config.yaml
num_hidden_layers: 9
hidden_size: 512
num_attention_heads: 4
num_key_value_heads: 4
head_dim: 128
intermediate_size: 2560
vocab_size: 32000
hidden_act: "squared_relu"
norm: "layernorm"
norm_place: "pre"
norm_eps: 1e-05
positions: "rope"
rope_theta: 10000.0
rope_fraction: 0.5
qk_norm: false
attn_scale: 0.0884
bias: "none"
tie_word_embeddings: false
parallel_block: false
init: "trunc"
init_std_qkv: 0.0168
init_std_o: 0.0
init_std_up: 0.0168
init_std_down: 0.0
init_mimetic: 0.7
optimizer: "muon_variant"
learning_rate: 0.00978
beta1: 0.93
weight_decay: 0.0083
lr_head: 0.00559
max_grad_norm: 0.5
warmup_steps: 200
schedule: "wsd"
decay_fraction: 0.631
decay_shape: "exp"
final_lr_fraction: 0.05
batch_tokens: 65536
max_seq_len: 512
doc_mask: true
train_tokens: 582100000
max_steps: 8883
dataset: "wikipedia_en"
MLP neurons of a small language model. Each row is named by its layer, matrix (down: output weights) and neuron, and shows model dimensions 16-271. Each number is 500 + 40 x the weight over its row's rms, rounded and kept within 0 to 999. Numbers have three digits each.
After each neuron's rows, "raises" lists the tokens whose logits its output raises most directly, leaving later layers aside.

L3.down890:591441541472514472495494539520502453453496529506458443499527487474529536446514489472420506497460460547542522495499448489508446513478525557495486457460466466527547547519525499526525513449522550448478507503494413551509455575446499509459474453527470515517589493486481517449527553537565487537518512460496512531535470521498501472547440479462494525589564476445468543477448471471446491478456529496425557564505546572581532512487465507519502546515530513534476510473518519489488539569525540458546526632525418495493562462485469407471466453511476528403545542538518429494469475521528589509485458459539507424563559516503471507487503532516502529538519496499525540421441493458582472491503541492572470433423542457457511489493554492490463441461413516445471444527485523494552481492488499
raises: "ive", "iv", "cade", "io", "itude"

L3.down38:464453455470442535553549514513532547546464563445545513543525494554522431496482575419533568520448493554481478551505560492428464430527490439549433555493431523515426533547516514463573570452591521577460463568503499479394455516541515472510432493537502543528441507463526571485507534540428503519448521557542442535495520483494510451486541524465519531545528497453471470465542472467422470504540565517484387471528432490458473477498494558498561465471417521473511561524434563470508488489514402508535521450537460532473501486520549531506539535555496500472442531468504545441646501465464470529501475489472499500488511516547509474543524458470489478539492498552513463484543457479514450542481480523522499468499513474522471553428502477534486501509491571530525516475456481581510477484484502
raises: "way", "ridge", "one", "dell", "sley"

L3.down2105:561468477432490529531504558531508539520476590539521566449456479469438490511468450443551494523481516534529441527526456554514525510490480475467499488443438466559488465522482516509503492486481511539544486464438568495511602473548549491465538604424492409428475522492438497484495479525537425495515532476574481474541474461537516517576478521504532517487465479531424514460501579460499496515490502539497436526501547462461502557533506457515490482543543437500514541552558504515521433544533514552496562482435490553529546490540469478511476495518520537489411553494569506433485487517482494555525446532520464531402474448556477465561538507536452566540498589465456561558573532566487492544473476484575439436571486545504484485522509486507524500521542438528409518485477472519497472518471567
raises: "==", "He", " since", "His", " history"

L3.down1224:429532503547465487462476464495574437485514501541460450481534459462489497618468521465460519454423442539504465455597543470501495512535568501438536507538450516537572492501520533508489543557547495495420588505568456490450487479553486462566543468461428447569464542468581483536499548457503501384505527522469463488484498481594497480544539499434506480412480480531551540552571481413499520475470516496457526501522514524486464482485515443439516473496525484589531494460416498549566498543557461503488467442535551573464499439521498495413427411439495525539542514479501531538542533480502493491487495417458477551518502493458525515528553503471431513462502472529499516436564441523541480437494500482498521473518530479415473518457538512458488538524402518531522433502477530439485500519457498
raises: "ancy", "ance", "ant", "és", " respectively"

L3.down777:504521475497458430443462447495477472478509496500467547461489475538559516466554503511504445506460454478496504521457463567447511501512490524462425541422553457475518520420446517515505501498543467556431525492432407533483490556410554500489507475521508446510547549438530573469441466505479533487543533479482483469499514390505514485521485518490508513545587445486557515531479493513483430577423539493497473496460489463451505588458509448528440413430550528532525453492540510427531520540478486516515502476557515442506551489496483473542538492565546477563434464452537544499475496495533456475460470481454526475523518552508494515508428419547511444473441510561458489419488472442570526479447499506511488473522459460517577467487521472474432500522527444443518419557535505541484520493485500
raises: " toward", " to", "ly", " towards", "each"

L3.down1146:540431508506516552453543370495470463395517542525538403471497426504490528504508448568482626552452461481547469485579533451533488512484446510474437466501533511489525456512474517529451537497416527487483534511519481467529501462566496566508476538510482556449517512496501439553538514534587467550441418525549569562482451489468455543458524553468526447516547484480527443494497514498465567477528531452453437565544492531555562498448513465499485515524476476489489535459513481541552497492442458473479510489524517524430453545516473442481525485487473513541457454530453458478547508475549487498542570475545503467603460541470513485515548536512572493565512419432515485523523481515501526516488506558503475510471530467478429565461442471569495449519510545489524551417490445507487528523508517
raises: " club", " clubs", " youth", " side", " squad"

L3.down624:522606503505484466491452505492479481464456515498539526434475523524529440477443514452500492485468490461552501453500496470502515509484470493492474505497477494519516457533513486470550494505492555513614575486492607473458513465540536561528478499498588422475561526482523576503461544564534526519566570491466546488511499521512474533563462545437497437419541469534569485459458475382526469507548508564465466454483491547542535530471499462417549453505579513555440542491500458530598469485493513568545525485516436523509492574520522554475428521519505508607443524542415515427554511440513488533449448516502508465478514496527471536481530530605520505534465494472425444520406498526553496472540535518436550536485489472506477416476463529494554517522471519508494461525551469587495566460554451
raises: "th", "–14", "–6", "–12", "–11"

L3.down629:494572436463515526545529494506506519461429541480494543487484482480515528522499398542586539468568512556486538526437486480558476423558500577586498516506441489532479457529462475441518477418493538491501443482553475439556532617455535475474539482522469525549462550524531501540545538553489437438534499451519463495480497527524473470490507508511535561513522584437476507523466465507546550536491566507496533481484503486515521492478500553525527458460498509490458479489450492514600500554484464497489510487497398534463622487456532491512517489462523572454547582551560514445506552515488437435569472461565496443517466501488487550504550495430469518499504486481526473548522513541534459543478415511545506496467435486531471434480476518514495589539503491479455502541484516466536527465475489
raises: "ment", "ure", "ments", "ions", "ive"

L3.down1140:551462468430430474459577508505476575511509550498485458534489573494508577497508483508532442491497473571486535467478479528487568508527529398487483425467554457470527503496475502482487510433460486465502487507514500493479530491516459539532540453523563497575535489567445628519492505402509499516507493516481499517490455545518617511485493499517544530570586491504548602458495594553483478503441519478542545480471490498529441451511547490489513469511574554493514429527451452516495504476438548430500573578517482492497419539519474555444503452520530470432512582497559436525555541527468524481485517519445562506546447528503523469518532443495412475484488467499450445556482510545470530545514478535483467488424466507516502510528494545463450472475566472526552551466480473450509572531460499
raises: "c", "nes", "ci", "ne", "ces"

L3.down1929:491422506491568478526481529471491498603500513439401472507535512512534544428455493503518461494460472499541522529489497462486537449407556489475542479429556527526498490544451514517491452463537517487560482494487539530430477525509474497506493549485498480475540470513501464466512521441482464515432482509543424497532451506503502519551495497429456553470477475507461508470560468501588498537475540448522567551531540590541490541464511515576461539566525558450459535527455536490463492475547440479478444486508495490443487504496492536553464568508511457573488577562482494501483483542553531519544548446504481507484508474541432540503484471514542455491480484513477539455462508509461493520495462471523464577490470402481457428463599490483456481472426508469529483438512426502495445444507555
raises: "x", " ×", " x", "ctor", "stal"

L3.down2496:480503450423475476519500406579543573531479582472423472493510477496525535480462488555493490432462477473496564491577469517535508536409476444501451462492469518500449523581532565436519502555455446526519528453491507523457447532513475479457512554456487478487538491533493510523478504501425538496492426482424545468476515501566491494519401446464512571493507556518423501440526546594470500553478546469489548479533447467507537560403508438466463496455529481473474458499571505567520544453447468524542496470474481556502499483448464521482516468532513470450483538572483489457419499482542478464476570549460455495510587468491479501513568525526572541470477522486511471464513468426535452490459477503452520494461379516467497485495427494474516589520496566526493453529485483463529466481450476
raises: "vin", "pe", "tta", "so", "ral"

L3.down968:517566497515525582540484555445489485514505491473489485502514540508584449469452529553498558476504430525457422477552530510551552498407506501508450484499350550515542503546493510510516549479533479461464545459460491511482504529520516529508507541481422498584512516496543501525434456461485479374428516515518484522528547562416520452513548510380545544474475473527566450471521490461551510477533499505464555499507581563523491487441468525489528554491533478491474479465469530516565460537534507491516570522511439498499470470564493445551457501493561535492598541526465475485507449582532488492561485504436467480543479515571407463523461534461490586534614490585515473489499527432545456539497493505505527449463503522475509431510450436484488459437525539491578488518466495482537505559469457
raises: "tern", "ette", "uc", "ff", "ean"

L3.down2037:424549556519493487497544549434483493520476487513489416495469592479532466539523477537449567506515502525544560413510506475484516510513472499518524442457548563494481511546463540511533523509450446399553552507534547489526519508521514518503466529460438496491510543520481424452473551475481431513445557548535535421529504524506505535510556561494458534536481590504497569526423469483509466491492480437530525493456527587475503537434537486477488616487502579497497534523535554514476460474502461577418508512512463496499547463458516493487479488533499522502509537474597543422496429438532542469453471524530499491524455472493526467452474465436424473551557500477486582519540468520560530556464505489540539489502527499513467507490452554490439490471542459531531557503496506496530497468511476
raises: "o", "etto", "of", "work", "en"

L3.down1940:511536417554548481435555460460440509508498532518476532615414563566521475420505521516456516526528466525469465464557482517490480503472525463514463553486501555506521478528474487481548484526446423534462454528530475516524529553471470513512502547484493532554573451475557562525455434457498508505508472463511492517538485509531512456464561447467590520483455525579571479509443547428468547481477486491454510527511510486513491429534494518456559475526533509551455488461512510532469463482434551532510565539476538488510454434570499546524496548577505533477526529464487447582495476496517542538534488498521495508451490477519610435506595594479517503440548469525537487458480538508597506501467580501560541477554520532504450484476442468521560511449607477520464545480466451505491509531484482
raises: "ci", "ri", "cea", "ces", "ca"

L3.down420:456481444556501481461473641502506500497527576535526548481512463465506565574498450444470468485489520548430441507449510502481503498490453446464469482512534555489496523510520487546454530431544517453448506516463429525493490507554462491479569541528541482431499578529480448577417535473481462478497490566520507468500392494500441537459517536418557514476464519466524472528536502512467546486490487465475495522520458541498555566484636579489536506450492523540534423466427574465544546476472511576523525442483486504441556468557419521471416513520542450519524523433443535519511552475465481522518524471463532587510466462469485464550524482483589492503480494464476489525380463381459490474500432530553481480523514505537484462556507444472489508503462550477455528527539526516502482505504465
raises: "nce", "e", "out", "fr", "q"

L3.down151:478466537482444490522511562515495504507398562509443439588482510556515519576532540518526516521491460436529430506529516485457479496538415436517501551495494471447496412494518512471512518526531454509581539518469521436423540473534436467524495566562473495508511525431473595507466435463519482495493480516472507460607482401456551494519559519556502504496481504530464468434473511485477560496473501555504500507443387565493470495454472483567559501479539516424525511552432484505509524556547489507465503522463492477456488492484511499503546446564464536464467561511499499528469523478494531429543469469501425538517488521606487462519525515519531498533457525499517474517529479482502521612535555451466484499472482496529473548541491590515592570508451428496483548420543518506524482487510496
raises: "ash", "lis", "line", "ry", "iest"

L3.down1655:504513474528480459441552546507447415508463492486512408544459478506481510510500537549465504532527457484524581523513431459541583525494558522423471553472487534468435469431473478529589515467524482461558541450585457482464545552513494434484519514542530439466554445421508466436561517500499507548517574495432498587535483506508466525481534485490428564488456532487540526433537494510534506548481491533450524431478486503505485515524488485496476428485492522518470453460456500550534444560509548515453469567505505467510493427464495517509526479485440430513480483455498436561528504467483496508472571419495517509460472586532459504600520499356499504580485544492552533472497519474545568551530542533487492582496473445525535536581520580546512538496544530559511462530481512425447514519546476
raises: "fe", "ping", "els", "per", "tre"

L3.down663:482554589523517497501548528486529433511396443542562514467561534517460502436478478497497417578518479503436519432518510469518468518429506465539460590539441543514500513500500460525557523466489457518500516513537501498520486535468550547461495445516508559480491466528457449422499467484483431549555413477489462476490516436578542449496452542485447504514472519533519544503456502443513528574446508516504468500448542496520535565447571426544476477543505600461469469525446464451523510549515461472548473470441494555461474506502514535463545474451510552520477455539494440473515443513493481507505485466466532537540477532569497498484496514483449510547505492552469488572460481477506527621450514515545446533499505514546603516451565517511532507521449502411501508564509455482497495531514526
raises: "1", "2", "1)", "6", "1."

L3.down1169:480511521388449501495549505493476523476421528537455520535472529554431476530467532519491559517496516511494505538467515479453461547526476447584552518473509497510537521538537476457487475504533588494514531571510540502503507459518553409433521536438526445512499474510507511479538492516479547499493580548519436535504518587513526454536486480506439534423489540497515523494558547487519490616513539512478517521490433570504420521406487502459405470405522500529575472513486480502457541479545482548538439455450481501491566562443473596545463525525516450493498478419554541534458512473467466536488442505421527535453468510595527473503552526411489495415432530494491552471577472575640535547459472508482475561493471501501548490568517461497494524564482438512522499443426530527564506506528505
raises: "inc", "ance", "eration", "ude", "ant"

L3.down520:534483447439549561488442475465456503479508555518535486519436525521455478487499476500569518522524499544477510463484519529437522466528460575497483477452482547487510454579492486486528559536538459453488487537543488487503517535487476454534498480499501466539489483513549582494526482518469517509446501465385486487514472525545540392550521473493551522587484502496397479483493534503546485495479531447458535482472523515535503521445437521524478462457515521451494525531461482485481556459453480525558417446455390565541498473560508584463542493558553559428497547517494555504574451492499502444536451524563529415442538526464533499530537499446541522517479488560531479534435512581508487535458493553470522507510593469474451472487562530429505527500455582500549466458464462456456520482436476
raises: "ed", "ach", "ions", "ment", "able"

L3.down223:476500568533541473469553474413457515504559515528540489476591535536519495484489540532535449474483451577472490466481541500486485534495482583494501529468701442528522528580429469509555461470454458497543507453542434481466535509489550469472462428423486510447481461533531513469503447553549462497461457539465521501475512464529533489529499529587585502479566484489528508489552529486427557480557513499493555476450426490482440510492533442497520538553499485521616443501536513477487496498499544444508526539447461483449484483493441527549495496464529490513441532473471553523511553497590559529455527472507504515515451517455491519580538578500467500482565411463567459544521471498495510512473420550576473524485497506468483535500531499431486480531521508514508481434441499487554545510541466
raises: " themselves", " their", " them", " each", " him"

L3.down1785:541498489487501507505519506515492536476473515559445405462446525512605486492470514508512478500509520532505465504450506513495483396488511470489482509469438538514508528494528482486525563476509530502463565436378496467499475544448439414455537548525470493491523451425603481467546514497510449458473503480426479511461466441481480502515518478529497528487461495482447530467483538523507455506465500533519482490416514571534525509533522523485452492489489573525503472450495484511543496510562535493578472481554521474532565446494524583535502504542454545503471538518502456629507492565493509514482483513506498515493529480484495491502545434443470482481438535529389543416524487498448560449450497465544528571533467516508468510497471452515523488505524481484505497477418534563476466585527465
raises: " groups", " parties", " stages", " companies", " candidates"

L3.down2510:517523510490490483470511584566516553553470529519538526470514498521535526515454518505477464537533457488459504428525579508475505462437430470419534504516497512563519546514511604478487468505508438541479497523451509450435480460478460615536469511524556459486464471521549533436468524533514505464542552417548464582535497436521532494470455531529527570528472542437492549443497528483425518438534475480443530478475533567495508471453527518489447436460481515507440495555542543471461512469553430454498499565559489521545515546504549501542513499511513472531534530527531498489503442458468523482470414501517540529562490535411495531509521515520459484487496559489489468472515530464529455470549554416529544487536494515452525474542548468491392437498476562435441561461501475585533538487495465
raises: " region", " Region", " area", " city", " Area"

L3.down1973:521467480516573488591499424484526581546525481573424492488480539492483544474545557559551460557501509476520466535519558512499452503452471521582485404505522471519501445445506470540532506485471467444549540429470491499501459534492448528504469384533628535504496506539534482492510518505565474517494486503425520513556443552463549569515460524533495476478458509472513522514469531575506407530522465550467473476535502444478497470461534470550527547538498483451578479531538531501490454530557398583535515529518446484506498533526539508469496485484393493488463482480478530407425492478549490515475471521488507497536446543496414538479487462482529483526466467497546486475552517492540584501471489452491488501535518491516472501475427496430548462509478495524446534419448454548471560460501445
raises: "a", "an", "o", "ai", "ar"

L3.down2209:403473480509450477510539515479541474545503549475474548435542453501426474537467533408461537495510492526512488575502518505485508465502408449505567516456578486508499449517454488512406522520485449507557523571534478520492541481526503456543525506518504531533494555505456534458523514490484463412462500546424464496489503445521516521578487473546473463495498544497550467424515484527582541481472496549543490480471558505483472473475530552480471493565549522489490496415520568419521478478478505555486514508499486537497460435485421502562513506508485527534471472460545459510425545505499514489445468491490553502497486512458486481473507577473543564573469491479491448513479518530531553537505443498538483498459535495555545492421500546485530453457491439467492484468483471469483473490544484
raises: "pin", " of", "men", "ize", " Of"

L3.down1088:453516503502449559505552512532487520547527437494543480477452502576479496466475534480466508486538506495477538476522532458500486499528405400546518417429472489434417501451488523526543469500546527518546547479542413554507501553474496566405528524467538544506473492491517526477596491521466521432524554554493505571537509488400486497444458500484535489512493541554483479537550512457509443563461460558488492539478491470513447518497521523483531503509461505581541554567490518528488429498492506587494546509514541449439555548430525470605482552492423451483506511430487495496527442452487471523547459490474550554566487515495506490537516548509521467453520565493429474520484538549448484497516489536471536470464530534479459517553501473477490517443520527439533543487479519545486478444522499
raises: "i", "o", "us", "a", "as"